Weights of a small GPT-style language model, trained from scratch on English Wikipedia: no biases in attention or MLP.
MLP neurons of a small language model. Each row is named by its layer, matrix (down: output weights) and neuron, and shows model dimensions 128-255. Each number is 128 + 32 x the weight over its row's rms, rounded and kept within 0 to 255. Numbers have three digits each. A neuron's up and down rows have the sign that makes its largest values positive.
A block is one neuron, or neurons of one layer that tend to fire together. After each block is what it responds to, as a language model described it from the Wikipedia text at the highest values.

L7.down16:084149155128168095139140095209079118131134088146155112145140163078106095136107162148110084145120129113141150092105159165128088126133113106086171135092185153074180138129139123133104124135111170118182152126152102129097178140171071164132132114102109132083072137159161151135147132124068094159061106170100126186140148176113148100148107107126086171113125141116095134106175123114118151134107
L7.down121:129140104099126144166134149069145169198143196075104148129134121116110154126084056095091175184137168139116159143157107093108151146186064156100119101104061122115091098122092102130079158123111170178168112048091142124115040074155114160123106166100183125165141087119146123198161096113125110110142101126158155158120109146102125162129133144093079167138163142107146114127119070118078119095159
L7.down257:113106083103179131117111177140121150166128170099142107103098120185128057116176128095119134088127177142063119146189101176140106155155161102106102134185113171090116180133132118193102100136076142111113144188110146133095103124118095159087095125183103124153074148083165104143102119129127113080122195123064082133142139097127118108113109125114088158110162113105113122094076088068116132096096
L7.down335:158146120151119192087192092163152132114152096117086109157163112128118116111154106134131136107078195172114135127132166119111152110089113155101161119145202142123110143127125130116139161123131165147109152054118022120165089049118125111078119120177186093163131093106137103138111164121138129156118138123154109124086179122142169116125110125164097118075146160108116145089155169105136207076108
L7.down565:123172144113166128137196134161109091102212122103090117210134097146163078131149110136148086115161207104123091155116122123079072126103105076117130169160177152124112106127097072165115114134107156132131132020160101181155065115120105126129193126130154090164134128055111057135119127086162084159104153169173145157136140118137136179154099141099103094037152141097149134089140127099122145096068
L7.down604:110173135112114151153248096190138200152115135115020113102148125148151135111150106123118158140133184130139150140105120151127189072078170073138138152178115113094119146105083138133121106157110153121100118000088135135102111135131119144139126112104126103117164096147155099138138125126115124114157112119097115140123116126107145149131158166115093139045124171155084144112119116133174147106095
L7.down643:194140175165140177125110118128103144148128128086083120113116097199113137144186095163163191120156179124149125164103147109177152086145084092115191183135115159112077162131116136172164127156199173116117149096128120144155115128143113158080135114154120163156112121156132095166155101111107133106128155103161142115189132095121170085158128162085096139082082130088116125051124069142136095102096
L7.down680:132131199120151144161106128123150112152109171121102215121139137144096091185120104140109138123129134157212147154106155116107147136102134155142127121123127127113082106140148159122075194155088094084094106110127122145124112077160152104154108126122139085114130133148098130136078117191156149104145049106142113102176135165144117166102151108090077102162146078153159128139106123122157128109092
Partitive "of" after quantifiers

L7.down4:134123129184176140193000115102134106127161124084195105105146092119128126125084109121120113125150100188130155088104086185133096134075208111138124165100161139129151137165155125116074171172103107143074159000092122139098131111114126130118109090175127146147129119115153101208158152127089112178096112145101135082078123071151138123165146114080125120166128128118125115136150109119135113136132
L7.down294:114091101154133150123116167196086164158100141089072104103113110062156102165130075150173145172160074150078136109113144127137123204094150135138110177155142096121151111115170088135147118087150121122076167026159082139129205109113143181103088087207185073116139118120213102142112130046047148168134150112127134100129103153128122141175145121084088153163135148148204061128102143083073124126104
L7.down381:147120099118145125139073163147092083136157144181094075106128107102106100137086162128174134104116068150128142033144176149194166153124135110089121132151100178161161133089150068148196086130151132202117116218121106119114119197114170076134114155163179071155128121103165176160204100110134097173130136088119169104191092088146073098156044175100126124202123108101118140117154103102098092125193
L7.down420:116093135177139116111089129152129106090144186078050138155101149141172179089174134136167115099148092171108119117162145140082146073141108111117180144075100198164133114128099158136143131115094075111146118111155113132127117148121120142108150140125109124127113103154135151116081122119103193163126123132109132184122170103195138082086097140027129103077154107121154156112161156136074125122112
L7.down541:131149117150059110095112169095090144087170095142176109151153126191146149106191148123109114115139153136086092058149131111076084142104177189115117097131152117054086142195117081160117111112086130142090129080084079147112140155127146084172123161119097164148157159125123116155162127128132115162097106119172076141125142185133148107117105081086147115106057126141149193144191153074157174090140
L7.down559:143058161111164129142017092168143136123163143082208132143089129101110103105162139087169236109164141184100137165106085150087139159092146107064123145085142188190127109099132132153042165115127151144128145125156153146098132091083147139120134073139162098117140103150109122099094104171117183140104148153102143124161129190137100177102093143155102088124146097108114209146080079114139105123080
L7.down584:134119105164169139102076082102097137181099129097138102097132103087179118055079098159149070099091135178131094059204147130117128140134088078117082101138151102062132099081127112126162173174089176137052143104102139129170143146204142112160156112161164136159166110096101087104079120126091172142112105131123150164073108168140089101193125122131095162099139120088164090158129165152132132130180
L7.down609:198158144125148131126019137149076079149128120100192128114125101080114135060194169157115062170129158122076110120118154147098077127147161108119116173154136094143134167143143157138163103142152155139148120144128117140138096146165091114141166155137172163166134116123096127134162159156142082129128097112170101157151130143135094132122063123095140116138128140147166166232116116181099148135144
Wiki section heading markers

L5.down410:110160171166066184122123127156157182171126136151138160069120122124193174115088177137093096150130132084112136158111154146150082122092134119121128182121128173125034141176108091114111126091110042135138164080100159051185134094130123088120146170101114176070121152079164161102166172141091100148068101177173108182124121160100147138099155177090143067121101116082167147102088148079180146114116
L5.down552:123104131124084134090132130186101082133087149130118081100134131145199155086152142095143102108129111142146115116183150169135139113131070135180101144145153091049058131123135107095132118127103089158159110123114062161165149111127175156127164189172112100092128098153166138185121127181157077137158137157169126120127178102106123165107225135153119139054119171119107139184109138071118113132146
Partitive "of" plus word pieces

L6.down45:117136166159107105061091102092197137184139127155125113095133128111111152140086153169101146073131139152166167103101173132138095168103202072122119089148058068068147158155172108151143158141150110099112141116116110141192100129133125163144055177144115065119094151118140149095180133154123167103137147085068110119081079163097132167075166107044116140173092073100178112077116163131135123111127
L6.down406:151110135122119168167095109078123192137113081173103165125086103154138155126120159109125118081149177140144175098081063127176158127129195132084106135147124092137143171120115111081186140149161151121067088000107122145148079151070154086117110145158142136141167098109158145098123133107084139160163110148098142085114125139113211147182096108069158081118139143172131122092101122117142128125191
L6.down476:139086154161170145101180135073122187102073124085070134186200157164127180116158103143140190150125126126112131097115126125133174112150160112109158098119130101117094136112131114095074142132141134142102118182161140180127218084164066133075105112123071152122074108115120106149178076121076078148098119063169110131191139152109112160087141134054075134122115193225077064164179073148143088133137
L6.down647:112097139150140129149049107156151152144094132086155129144146176122126157157033215104115148142109125150075240117105097149128202168085162089118141138119119130159117143121072131092137148101143075132066131000128125143158114107121142142121136129117113172155169106130109099136117122119118079169125104161131134127096119124156132162143118112115163112129130140141121141142148140132142141198151
Parenthetical opening bracket

L5.down24:157158129095094131094141133157159122079122137138116060131126141080115143148180160068108136143160118145161137131112164138124160169195145142098095173122117141108181151136136140124128150103139191104084129130094121101103114095076102145085118145092126162152174144130155082099072126151139152138086084088137134113117151121096122141188129118120057109050176152150121127125162117150116100110158
L5.down191:159170150133188110155114185140124108126136135117133140121153136114112119074113160101177146159160139121103093145133140135083186117102157084138111094125084153142122175135173160127078143166075139140073096188154151157116148099173139106194157089125123103129129100154129131127169093130144133107171128147137083105165121102111134176135143112132108146125136104125145097136101138149097100109124
Word-final suffix pieces

L6.down92:113143172163166116128111145202130132164107104087123035157109100098129091164163117138083102159116085151106127156186072169155104129187112029118126155167128134148162192128181146091099090082162161139144144206164091205151192077136134145098175145098072159115131140072081117117109149119174142101103151145116184158145112089126092128082138170126156177140102151138125131151173123131131084087130
L6.down226:125139127089116168085177147163104135116175125101091101147139081163156084108122107133117202116125163116146069152168088175081090120090139120142128165138113156137147125118075157094081095120228161153120111090110107145130122169165117204141136109121120149159137168087141096127103154129137124135112130179097140149130156074098107101202116078179088140098164135099184156158173125057132156108122
L6.down301:139090092121121123088129145138122176112080100152141166124097134112147121153106165117104126121154131129116113093069176118135134124156125097185132177063084120068105200159078175114128143116143053148130067074117177051144106176109058108160150094131133103094116133089185128093097134127094080104136146142090165123149098150134076135108105125132174167093102090182120141135122126083170145173112
L6.down367:121172064102042091103124144139152130104122073154091106106150155174154128115125177196113113132122185114090131139165148145098174171160112099120089062173130120165152140120143163116101128102163145125102180200121154122110115125092121094141140109113129152124190130113158158175150169163147113139139125188113068114062123181131077077078219132148164050147127114102169183122142091093119150116131
Mid-word subword fragments

L5.down463:116180080137174090106186149117117181166137136174140175107122058120129122165080160097118126124110129137199124120121077104157106136154063133085099142166149096151095150103146099132106143157119104079151071164174126064157134148117130078144048131143098138175126138096145098158102150123152138123112089113094096036135153101073088084162147096131146148109107133159140066171060105091101142143089
L5.down593:059132116150171171172117132148129126140132147067128122159107132149127038148082153146100139154146172180146142142107067131092152101209124074112157182135120152142158148133102129110183095155101109097112120140136150171218116115151106107131129098160157116180153167070152094162072163109168058195123159116122131087151169116120133145078123170142119162141099112157074114136103147211136079152114
Compass direction word endings

L7.down114:140135116107102073166145088112172134121160175131189121087113131148065128125075068143137108151146089148075111107174147132124139112134090100150159171111121144156151166166124164151162139109169143065122148087117170086116128109111193076154181122117093149181162152100115078099150132091106104119127137113143123094176126133127173144134186149106107085108066165134141105138137164120137108147075
L7.down311:114116086150127089134165117122141161067141113133175141132185166129110115121157151119186153141153099173151109102145084103137153160130118126087121139120154148140152137174176117109150168102092162166179144056112126052112126136087146133141169106163101115174207079062145194122234086156080139171191092188059106185123134182154120072117081084101086085120139134142111159078167104148156136075121
L7.down367:132109148104161081110168116137110154132138068130111095154166082111102134142103087092128100092119140154165140159130135095177142102118183122120111159126111142143152152088067155103094123108147118050106147058102141177190186127188151111118153168107121079086167205085074144063123042127155148129164090128163174078100134105132119095190154082134126109127154120165069128068124142162188170115106
L7.down377:106090147092126107102215135116093095163142141151150085128076166175105105118081108131136121118144138159163050118194174163069118082126149157133169110169066163139123102165150150055121234097083178099154190046209130088115115113120119102173124164132162129136074088138168188102152150133130169171188119132106091104177111069130123117104080114121085086118097115133138129108138102099116112085069
L7.down391:141137116099128099097156127139146142119143129118159099098157139193103105147134114099088113150109093074141108135113087141162102112155151134157135128157084162180110111158136130193107171098124157099105092132098150184165076085161124134064098149167165162132115080146152114083167123128105110127094140118136140085195152109146107153127115144131110084090194097140144098094180121126128134129113
L7.down406:106082138135147151165145108158088151155115134087173155132153089110093135096092134114180128122105133099159102181107146169100084144134120116084169161098114161116114104141147097203137215134114141102120161026105103137076036108114141162125151099124141080168139111103131131097104134136122104128111186137164112119132148167092147104056118122083122160106150155118044129096096127197116146147063
L7.down500:096089084127132083078164106092188129116124137169153140118137102193099142114090159118086140122073126095193125149102118139113110141120101174199163099127128165152174094130106120150122151076144083137034067125127173139136079151104116132103149141157170142081126128106128150114157194190140125124132095109116140115169102077111140154101116079136105056102161117103125122120144128141127155193130
L7.down504:128137128093118127140143138122096132086135106172120126126113118175109130146130077131130128124115133141214129131114176144144130167147093135099164158124199156173093144164152101147184164120166095073141187055100147143177120155111129040119145139172172103139161124172139155103133108131134166162125083113135140130157134119136069155168065136084091090132138166081121158105151091032152161127204
Noun-ending word pieces

L7.down14:129151162071139218076134168140105135099101066113178092183146098136170096122140126152133133148157149106094133165125174166113152140086094174193103186095114126117114142090099124075104133109121191108134145131139131070094106134124138100132151151129130165170126147165137121144078123100125110139110149089117107128108092114168085152158125128227161137130114085125083072147170077175149112104108
L7.down25:082133118141142175049144145077159184115195146176162052092141170106105129162122146173178103124174126116145099096118148125122162108123136104189087104116136175109121124181125118131064143086140118183090121093098151049145117184171111145121067057201140101122092123155149149149122127139181155139155138139116129064077071161092170134121118179171094151118155169124114167111133108123100194113104
L7.down160:148129076084097094167069127168127120128102140064090086103149138203063119140158125111136064122147139050125134159118183132088147143158109131113079125158102176164132134152125049107139152136116133102116139130146146156107133178149111079090168129159165157067119070146195138110100095221178154145134136114150143185127156132125084108068169165133107164142101050109129174153108096116127180096170
L7.down302:150101162135137089124129107117198130118219172127140148153138114198048126155158026117084136095066122148113070185209130140110150174108144150137118081117121111154108106148128181114135155088101136185151160087122144176110123127148142120174111155114145093175119140085125133162117134131103099126182159148193126106168158137095155104108107141138070122114084151125102061055112112130130093121189
L7.down312:119095107074161094132129155162148104062152089129089100173105121135093169076142088135138158137117115130143138127108099142153151129109175173084132140132120159162141142153115169138112116173091109111126152169104063096122139121161133155085142094122107068131095094080177159154132101118149122073151174168090072125122134083143120142116116129103159061145108083137127149110152138091070134048137
L7.down549:088099130175177111120140072110106194119142152141082129155127131142108098112111113114225168144177119134175165173120142133126123134122154139143136111161151110133138121123099165102162146089093162149126131099066043157159197139100126077132088154098116096157183143061058094095139103144123106128164124084169091092232124119112136098115160094163173140100132125144145110111106173077136131149090
L7.down572:069165148191141118097089118117155156153122138152153165110115093145101125107044122145083139120188076169108142150149166125185098126169147147148115136126147137099120164125173163114092127109177119091118157198113130109134095110090163165144065153146125100138140184141169135134166078168077183131143103137104145096141181116185153127102105081088147143124111126166088128177099094128174129132096
L7.down619:079115118034098163108143170151123123071099121081196128152131117183130131091118155072101115171114072153092161142091158113152155127187140178086116098130150141100160182106148132072107183118140088138122109195141144112110160085162111094119141161123138106106081171124128183139096181098119175113125104174112114154146077077158169104169177087133147106121151072081085200107106094126058165082138
Infobox field separators

L7.down8:135133147104134158089128126098130081195093115138143066137207113151140112107133108123138097086160099102123111172173141135144188127088132146167171175100124173091105109134112108159123108153138145098119123109121087149140111123183191138140158174100104094139109141167089137084142141131112112121165122118153147134146087132152150191130145152131118079122121125103151102081097097144152113115146
L7.down103:085127153141107126101144098122126097113094046116135084130176177106125227162168146144157137094123157114157103190128108081145174164062065181173119164059147106104157106120122157161082124133156117124203125122123148101137173147170117147109136145129089198161150148188145112103158101093135105097131135153170070086171132162129163118120160134104108148136112122159132183133146108180165132101129
L7.down214:166091123117098166149140057147142123040088119143095135103152149111126171118178116139143147053147123185151051170091145130149121135166132123093111135204127154112096130059143131190146103100127144170144150043106157110088154183182062137161099181110131175161079136107164152110137082148081120120132129137114095096117072134102177131151167062137113134118123148086142165167124110065123131131103
L7.down275:148131085146138119143160096176144142155167097098126142096135139129136201145126155076154103120080144084134055105160129134077151130097131152152153139137183116143141079129091112167155157191126170112181130098151151125071120094127106145183126061188130132103120182102193147127186107121122128104167148174162130105126173140174163118169126125175132107112033113171162090107080146097113128184104
L7.down349:225143136074188171095110171109096186111164105092051120167166149116118130142135112109145133131094125145055147103110096125153061136126161107137143182136127125069063100163083158123137153124115171100148101108129126131163151083180167146120182092134154155131156103103129128110086125113144075202171137122105135149148123110153094116073142098133155078138132100154170125187181151100140203087132
L7.down392:095126130143136105075119121165081146123176049140084162141091144134125102174176098173121085167095102081131091151144099169127112130088131164108143126123183140123105191089123146098128146157123157113062094109131139097145168141114131110174141076081154195082157147156155139081106104093124117128118154158106165148168126169164137091082158111130149148114032107147215076147101127152123147137123
L7.down466:116129169126113060128145139088113160155094091142196106151168112177132112146104156167122099118170116117099146114135141232160162149131124135179154174064113146108064131122150121101131110116173108123116175239105092188153140136168136114143139112107179151144141190080154185107109077144133157126138144128104081146157129121119099154113176117075134156166073122115093124162164170161210106168170
L7.down614:152155144078145156073121111138115091096089108099097086086090160132106152177090133124174166112129130172156211183146142126112144080080109147139183116071133128115093103103119101123076132114102110122094163142127108066137107172148155084135137184091127134116130141115115196110139158156146136106140126161163101146157175085140148120080109105091108130134122103108131177108140065095120146156159
Mid-word subword fragments

L6.down260:188103145105072161040128144074097136147144114169154130116114105115183145123138142122101124143111124046133123135134152158109170129099092143135132154162134146157099195140144159135136232108161093097169159103091122139128104186177107131129137107199126137146215142121170172152087112134161091152119180150137142128100105100141112057110140113113184147115082121120156137157130147052135119133136
L6.down377:098166108137141106077092143133136127131096179168143117149103138145121114136096124146152088117140166111192117161077109142140117101091095119142084039134109136175124174121090097168118110202145111081175141189125141120131103116097085115131084131137102119046135081183179133135117150111118139116139104173125188112187158143117174123125151233121117131020116104110124131122144106106122075188085
L6.down393:150142138122145104085125124125132146136098114161066077168175155139154154145178103130104158065128145121120145133136140126122148075101156092155105215116094117096108141142134127120151098156126123052109136108129083153127139198107151114038186163112126103088133079093123150149090080129139124147104147144182142125130108109118123109147135094105105081085141148123111175231161140052118107137139
L6.down482:196169122136139098120095132184137122104161145130067102056174076151130125133114101153091160057110137150124152181165083126153143117177163077110093121090075158104097133135150115118098100131144105147113143102132195109167154100120144079127185145114125081141137109113066129087166146144108081152114124184138120130135128126137133131083171178125130063143155087172149146078146091120133102072176
Partitive "of" and decimals

L6.down20:150068151101183119100138153094155126162081101110092144131123100074186174156170178148057131141130128143133097175064152162113159129100094116165118122135102165178092093085100128094063142194126120052195155186102144078080099144178071174097121092171104166109096151131143149113091144119165103114114132107066107138164139089104128147120099122156103129120144076120101120118177113075078086118076
L6.down209:125148151109120106102131168149134146151208152189151140082054125117160190137172103091073136173084066115083113111136170089063086108112115175158184167159137100078147159151077123187121143133132133114119109128119204116136155102150130104120104143248160093152140098123186142129114098167127151166113137104160094136100167123124125125140071099118139113147128128089163173141175089094162171159138
L6.down364:182133126157158118162123116162086162177136138093106163092164167120080111091173113145095123170063118131136113147134157160074088137113094127150095118127162127167075155137140180176071169116126132084123170229108132151082086120185143110103167122149194140133148130119170082149147105121122121108105114099134119147073131099066132130142094136160153186097159163082158153133116107097085208069098
L6.down530:207150147085170121166110130055135086177091104117142158147172088181124134159137114185117163174151154126156109102094141086178112121141114078137139170144167171177102074167107151212071184099066122173119213159122133138125139157198121130090118036147152180132081097185139105131129182158098136122073131113132132125136079119144125124139121159133106079066124118145115150159125094115111086165121
Noun-ending word pieces

L6.down35:096100156134108082158184157118136077122139099142099102130123104130100209078165093202141081135149114145087112128131085144070105099152097158103148124141119143107145185134135124128148127144119126164126163096071132107149147163171134174067113110165167104162136139110176117123101100112148150142095089192137085093176145138132161160162114117103127116091104137126188155105153151120140072093107
L6.down76:139100130118163109191103150146073169148124107142085121101109149115148155139145166176097074179128122140108085139140158098178096147154105109115102113188112101127155137202143064149109069187164134133120154211148131070112174167120111101112134146132134195116106087113099087126154143129161119127098128083167117104118117183166117137109121105057128119115082120185213140115080066146110115094158
L6.down120:145094103120115108142134108136100175116163188162108182101128142123134100125145159093073207119145062158131025089146134148157157131107140127190131126072083133094150092134114123155134150161088195155147141213118169115171115126109138093139172181101170191107137172118120162143121115124177124168115113221100148072157088130088120095135153121167126155109094101128219166142112184091169124097138
L6.down623:147096166180170133131157088181114091137146143125162106175142117153092144150132123146170133166208109119173188140167140158082051120126121108115109172163143150086118131148152113152122055143148131186148165158177120104140158182088096119106168150117165159106124164125177125128050088105147106124111119158126145104148125156140099109123112132142066092072152094196159101078134116105166142106104
Mid-word verb stems

L7.down145:125124158118162103132109071108157094169153097196132098088158137104166141125111127111141151131086125128145082186069148125053136130130119150143072129163087139095123144093080067105135120143081188204090101142079126098110130134162063116063121144122151072081137080141164135124124119075138141145149132116162128111164155129130153116089098126089109172135145119151114095181139127122085143197105
L7.down152:136105131118089142100114139204115167107148147102078117067077157157106143067175049101166143093159101093129088155108063132168146174122100106142119157102118134130113088151138149161167146169140144138131095146106102145105168146139116125164090159093116162134100180131085110122156143099115144112110153099108164168112094094153090110115104145151160186161101090141243152120100130197144112138125
L7.down190:188111109154143110178107125064150117057097168105069157084102127182126104121071121075133138110138106114124128112144142119164136100138157132110210131148130139153135154150143150114069133135182118118207138146108161093096103129145182134151151164092053072148112155145067176108120147094099112096164146193125109145110091083185083132141178156140169174180162116171177119056138083137095082101103
L7.down193:116161109126130155090124122126143146152148119143126121162101185145158124118178133152123155082167127123114172186174157143102200142124077142081091138100116109085174071031095172055074061121139122153138173198116136129174098106145128136137168147128071139126093130184134165118133179166075142134113150117108106151121116109103160100124093113199102172171123122084129165108087162126098105146126
L7.down198:101139206099142139130072125205053196156127133185150113136130131164127091149109154097100119104151107159145101149085169120165161124086172128080148153152137144149140138103150135135137124131166127132106140138072081071151113092140111170112154106097177098162119140185148134123058148125141140062151129108139144153070156119144160142138120132172100064147168126114160171146123053093118109026103
L7.down351:163121106143182111087164122141094112154136112144098129113109188077142125110105137140143158104121119205106078126134135151105060098144150142141065182128101156075122126090122103099141123114167176157186174067125153139130142121119086118121121111126230071150162168124116074102164157151086110174124126129167102132129143140116168098120176137110143151122151087162130159089107143089112104081083
L7.down493:137145087135145096143123151139146106102181144103191163131093191158109154096144077127151167142086128172176113184117113137131076153165173089121120137154076197175087156106120106069165155086149158154075088189111120110118126081093121092122130190115099155148085074112150158163141122138110108088147132168112134067153105135125086162126065134138088170175141125124097113129087101112031106111106
L7.down629:159208161103157154111130173120127106164123141062150148119081118137089088106090130127162115150118150130161160165142180130119188188154090168104116131153133040102109073152100125167126062113118135124111089199145119115133076108132111138118157177121119200153102149105093129187158155144118146171106065055097129140131054145100128150139140105038165079120206128116097099145108126171125186118104
Mid-word subword fragments

L5.down346:154165146083072193102149145149105124153105104106125109107152097145135123126114179118154182173125100083074122151104116099140067112080093156198145119115092141116144031171160114128197118155152168106145087213116113147138097165122181128141162168178135165100093149103121091142118111140148182141082172116099200169130144100143101137108126166071181100093152090138152148128163169126153147122066
L5.down504:129089108163116081151132125124150090099166156071058096131084062131149094137106143154120114136100118118085144090131154151110160107158080102167181153100163103124118131154144140109178111151196164159149066171151125138102132088154107137103079191117110104108078162194113074139143058102088136059146132126112112108080127139181125146082180152169122115106088129187143132140155127153136152156124
Mid-word "os" fragment

L5.down205:125168161145171144152104135133126156082120139135083134144140156111181117093096102150133111161139170118147145112167133167091136129116174103179133114113164116132143087116067125084164173154151151113050072105133049144064123090081104112128132143140109135141138158113116099178133168109132110115110113099187086152051170116088178140075133092105044085085100139150164120147105177150152099182162
L5.down393:148148141162078157161104093093087145141081128111076153138163128129176154133124111143125144145102111148091122117077098149154147127109150088197144151114117147074135150157136185105112123142164142065122140094131109146123099116093145128142147095133091143165135126138077102177122143126144101092144108096185117126044117172110178172183096137145126185085190127150102095096086142147178124151139
Wiki section-heading markers

L7.down22:119124116100143084190120156158156125162138127164148125125119085094109196105114122069142185116068105142128083110120146114150108111144146106136093113161149172065134123146127119157134119108078112140117123084140183168157147171183108199118153112145129138080122148143157110060157141132145134151163120170159164130145090133173082095091168172128187155093068097092155120075162083083129121132080
L7.down33:121102163131159188113144075092136156096144141150147152145138081149123130120140102163077111111087165123199178095060184088036129121154146112138137098110103128137086150158087153095085097162129132147140128122109161083142108116149179136062044190119173156131152131098152120164104126127134135112098142134163082115116158139123129171104147164180013176071152096129135121196079115141117197155122
L7.down53:180091139125113147109140111118163170117167106084064126117131168117075170122187092151140136115107068122125075134117107109123132121135151144157143174197109084149109133151159094141131141117145162063159202000186107083143103130119155088132116130076079158141178113158101128125105138120123125170131128126115126142128167118121091104161070111114132122146138187122127114098147116147157163170174
L7.down175:128165117162184098151157119136133166124158141089133121155103181087109071155102151120108111088146132170204106128133094069138203127119148099136140155113093135105093185102152133088152096120064163142159093139121121108132097126127217137097158116089165134176116105119139159102144133118094098162133124149107139127098147135151094112149110100185154178126135136144172067081164131065069115109087
L7.down309:147144170066188089160127128085107128119063116142114141161163106088146088125135131167160114096121138124111105124136151146158142094053130160127080146138182119129121111161147135067145169141058170148117092000140134144095129113156143089075145134129167115207208137139113146099132115142109111168128127150146154160098157114154137079129162051110112129102175173099175111125120145092154136104120
L7.down479:172200153165167117121117122116110121100162118141150145138096151082117122103172096069121089117127055160125089090132134154160129142118120142058142137068121156087101196147149131123169099125087125173148083163110127181104149191185081201124184113196116170150114091074205114111145145132121142136103086158090144123129153111147166121144129117132128101114055149127117080132127133101098159200073
L7.down597:116121125098105180171134137167175159119157144117150093159156163129140100119169087093192156070132138079117154099110056098134114124142114179156117133106170061169093117195045112127130069135101152096119175136187086186053123107137164145102191059113171152138109146096096166107116164132145130103120157106153188170095112111094081152106156148080143076145180120109187115119119136135142143110133
L7.down618:159153201141137139131150138087058110145087211133196160148074116126164137177082113118146136129130104153181120126120103138110127096144065137107123128084110080144122189153102134101066168147140176059082160154123133098135112144150169111149143096109108120128158178126135105074120108107133081145136106085134102090104125095151071128166143115134138132077101162131176093107144113125125103114111
Mid-word continuation fragments

L6.down24:132162116100146116114150128133132111174130143090118167112077158149110139102115120129098129155114092109112117157090111104185151191136108139179139078164095130116138131124147103126163101104163182083098140099161135192127146084097152104119133158090108126160164132155096152120093159117103161126099116089104191169100113094105115175068112196167067178110165117058138138140103036089130148181122
L6.down61:104158143118107187132146152107136142150116136075106171170108141205137137127076170107123141103070141193152200160102176126066134156131068141133101129120107096119112171163101138142120113155134137099172080123121116105148099038165154131164139116128102123118080130181156102136081174125142129127137094108139111110162112166092086089120148070137161104065111112061140150203085195076134112122144
L6.down144:102122170129126165113109154127104121170092092087086057123166166130125172137123132161133140147076165165132183094121120126121091119127000110126114115122105127117193143122160101157152126144097076148152166255123118158136144167181138116076131123173103155143121127144102096037099119101133150118134087119114154118144124128167124103085109083146108126088162138118132116153116140114123162114135
L6.down317:145113153171175143118157160129151094176151139098089179147108078202128130111090132112066090129125179142102097065146125122123133093135131116190126136101116096108122175121092155093115140150070129131171132093145168122176182095153083146117135097111171139167126093053148140086126151169155145129123112152114098107134106130134069148110185181102115164077146121072096100140072098120131199138108
Compass-word place names

L5.down5:146136196155137161106145130112036123137085119088103112168155150109128121163108106172135128104167193151197107129088158168156053085133148147112145170063165154174134137116096106089149149122156136099100098135138118100127095100097129135127102083152120117136153134052106109110128096125132084147089153180146126198036138125096131096114105201232131178126109090103070077073129150156109107073152
L5.down553:132107102166119133177128138114120125079141141112151086090115132171098152101115088116134187181129094150129206198150178137115139120159092108152130171132146098113154074098127105141168117130076166092125126156152162079090112147105137112112127128124189122153167100108113147086120103104106144109128168162123127156154141155153100089222112132127128143153107078117150115097123165105114139084071
Mid-word pieces and separators